config = dict(
    n_layer=11,
    d_model=576,
    n_head=9,
    n_kv_head=9,
    head_dim=64,
    d_mlp=2304,
    vocab_size=32768,
    activation='tanh_gelu',
    norm='layernorm',
    norm_place='pre',
    norm_eps=1e-06,
    positions='learned',
    qk_norm=False,
    attn_scale=0.125,
    bias='all',
    tie_embeddings=True,
    parallel_block=False,
    init='normal',
    init_std_qkv=0.015,
    init_std_o=0.0032,
    init_std_up=0.015,
    init_std_down=0.0032,
    optimizer='muon_variant',
    lr=0.000965,
    lr_mult_o=0.868,
    beta1=0.95,
    lr_head=0.00578,
    grad_clip=1.0,
    warmup_steps=200,
    schedule='wsd',
    decay_fraction=0.822,
    decay_shape='linear',
    final_lr_fraction=0.0,
    batch_tokens=131072,
    seq_len=2048,
    doc_mask=True,
    z_loss=0.0001,
    train_tokens=501400000,
    steps=3826,
    dataset='wikipedia_en',
)
MLP neurons of a small language model. Each row is named by its layer, matrix (down: output weights) and neuron, and shows model dimensions 400-463. Each number is 200 + 30 x the weight over its row's rms, rounded and kept within 0 to 999.
After each neuron's rows, "raises" lists the tokens whose logits its output raises most directly, leaving later layers aside.

L6.down2056,181,215,218,208,201,202,228,197,195,220,203,209,268,211,197,193,210,212,141,193,177,223,200,241,228,140,230,228,178,224,229,246,210,158,211,243,209,219,176,158,187,215,205,174,201,148,224,157,200,193,165,166,136,161,186,211,233,166,170,179,193,246,193,182
raises: "Year ", "Year", "year ", "year", "week "

L6.down1582,190,227,162,188,222,200,219,202,176,210,196,216,215,151,182,166,156,154,216,211,160,188,214,216,230,225,161,220,209,199,222,179,223,168,208,206,177,194,208,227,192,234,259,202,210,248,184,209,226,257,210,207,248,168,232,233,195,217,229,231,153,212,205,166
raises: "it", "them ", "it ", "this ", "him "

L6.down502,195,219,196,169,231,202,242,154,177,161,195,219,238,254,239,162,194,175,234,216,144,200,128,210,182,226,213,256,232,231,265,169,232,160,244,230,216,176,156,169,182,185,210,222,190,211,185,180,224,174,199,200,210,179,169,181,196,228,183,229,211,206,204,173
raises: "to ", "into ", "toward ", "as ", "towards "

L6.down1973,228,189,184,235,240,162,167,228,198,182,204,225,207,187,232,204,190,127,171,166,223,179,201,164,257,219,202,144,247,190,144,249,171,195,185,205,165,217,247,224,209,142,196,258,199,190,177,187,162,228,203,243,175,177,238,127,200,149,221,224,233,178,145,266
raises: "24", "27", "29", "28", "31"

L6.down1861,191,197,207,146,158,218,229,204,194,160,196,209,216,246,195,150,199,247,211,201,224,192,175,220,203,233,229,195,225,201,253,193,210,152,278,243,201,190,135,164,142,167,211,222,237,193,228,169,250,198,174,200,189,238,182,207,182,215,121,197,206,207,207,145
raises: "to ", "to", "To ", "back ", "towards "

L6.down28,199,196,195,192,223,196,203,238,173,136,226,242,251,220,205,241,188,204,184,191,201,213,208,222,228,229,233,210,159,220,224,220,221,114,220,219,135,186,195,193,206,160,191,222,195,261,227,267,115,203,258,186,231,215,223,224,163,228,181,194,169,208,186,152
raises: "towards ", "toward ", "into ", "down ", "ose "

L6.down1509,168,164,166,193,186,190,228,165,235,159,160,223,204,196,196,132,193,153,158,247,192,186,231,211,198,196,170,188,198,223,202,172,208,197,162,163,243,184,182,245,210,176,195,223,246,209,201,183,168,197,300,224,203,172,195,120,223,224,227,195,199,247,199,189
raises: "which ", "whom ", "grounds ", "latter ", "dec"

L6.down0,182,216,216,153,211,223,188,211,202,170,217,192,217,236,171,160,130,183,140,219,183,191,157,199,135,153,177,190,195,210,235,198,233,225,173,247,183,241,235,215,215,195,178,236,239,204,170,271,220,186,187,182,182,190,266,221,164,165,232,141,218,206,216,251
raises: "year", "few ", "year ", "did ", "time"

L6.down1580,181,161,248,184,201,198,207,164,187,180,204,188,196,202,186,245,203,193,135,203,229,203,250,192,225,191,180,215,171,221,197,160,216,175,213,153,161,182,218,209,209,135,174,197,221,216,172,178,218,257,219,213,191,150,200,144,166,186,212,147,218,243,163,197
raises: "and ", "and", "where ", "but ", "or "

L6.down356,184,183,227,236,238,252,261,214,178,219,221,179,181,162,189,170,235,148,153,214,202,192,207,209,196,195,227,168,148,197,193,165,196,155,196,189,246,204,202,213,273,237,181,208,219,204,194,208,215,216,179,227,208,166,181,243,192,178,190,144,163,196,190,195
raises: "respectively", "before ", "ways", "Both ", "all "

L6.down987,200,204,137,180,236,190,255,197,184,218,270,216,181,175,223,200,204,165,207,220,209,190,244,230,108,180,212,239,237,199,195,170,211,211,242,229,220,196,222,187,205,253,218,228,169,196,220,255,162,209,192,252,228,194,223,231,252,207,198,261,184,244,204,205
raises: "an ", "well ", "subject ", "one ", "a "

L6.down1067,162,165,244,213,202,194,160,214,133,246,217,163,204,276,151,240,221,159,183,219,222,190,248,236,207,148,249,211,218,226,186,197,192,181,214,206,275,144,247,230,235,193,245,236,193,182,212,197,223,162,219,181,210,259,221,182,224,228,228,254,211,202,219,223
raises: "was ", "is ", "has ", "would ", "may "

L6.down1419,183,241,202,214,220,235,219,158,190,258,187,214,177,185,207,105,159,160,155,204,209,190,203,177,228,194,222,204,213,236,212,215,199,221,176,211,184,218,162,209,201,199,234,193,169,187,194,179,199,192,213,232,133,234,167,280,221,171,192,186,178,207,177,213
raises: "street", "rid", "River", "zone", "km "

L6.down179,207,231,266,158,234,260,180,199,182,207,202,206,226,191,180,239,236,148,158,212,196,158,172,161,166,200,194,229,204,173,210,135,215,243,208,207,173,207,236,153,208,163,231,256,241,209,188,219,257,205,204,207,228,203,251,149,204,253,223,191,199,179,172,263
raises: "been ", "become ", "emerged ", "arrive ", "arrived "

L6.down648,167,219,158,178,233,211,234,228,192,197,204,208,189,182,229,189,184,199,186,243,210,207,209,246,174,200,190,203,211,148,212,155,231,220,281,197,195,237,160,227,167,176,159,191,152,216,244,215,183,226,208,202,255,218,228,234,206,195,220,238,149,202,159,197
raises: "it ", "directly ", "it", "him ", "older"

L6.down85,251,238,191,177,211,159,198,170,223,207,172,181,207,148,148,205,172,180,218,187,243,187,184,208,193,213,216,174,211,194,227,169,213,245,149,218,179,229,230,182,212,196,218,249,183,237,232,173,193,160,168,232,199,225,235,179,168,200,220,223,204,201,236,122
raises: "she ", "he ", "him ", "President ", "it "

L6.down1335,217,222,190,204,181,178,203,245,208,186,161,186,193,206,162,197,185,173,194,223,171,196,193,265,184,227,214,198,171,251,185,189,222,189,200,190,244,225,222,247,194,249,191,223,187,224,228,207,157,227,188,194,200,193,247,190,164,183,165,162,195,152,229,179
raises: "this ", "that", "any ", "certain ", "its "

L6.down943,175,253,239,217,229,226,222,174,176,210,194,221,195,154,199,139,194,186,176,233,154,228,159,231,193,179,183,255,217,257,251,258,232,184,192,212,198,230,243,237,165,234,151,186,228,188,216,179,181,221,176,212,191,222,236,217,166,230,144,198,228,212,230,196
raises: "I ", "I", "am ", "It", "it"

L6.down964,219,198,185,217,218,184,227,233,214,203,245,217,239,209,185,192,227,190,271,149,231,178,215,203,222,197,195,166,216,168,192,141,185,184,177,198,225,229,249,258,209,209,233,274,181,220,193,257,228,236,212,169,222,197,225,163,205,155,170,205,223,184,249,212
raises: "\".", ".\"", ".\" ", "\") ", "” "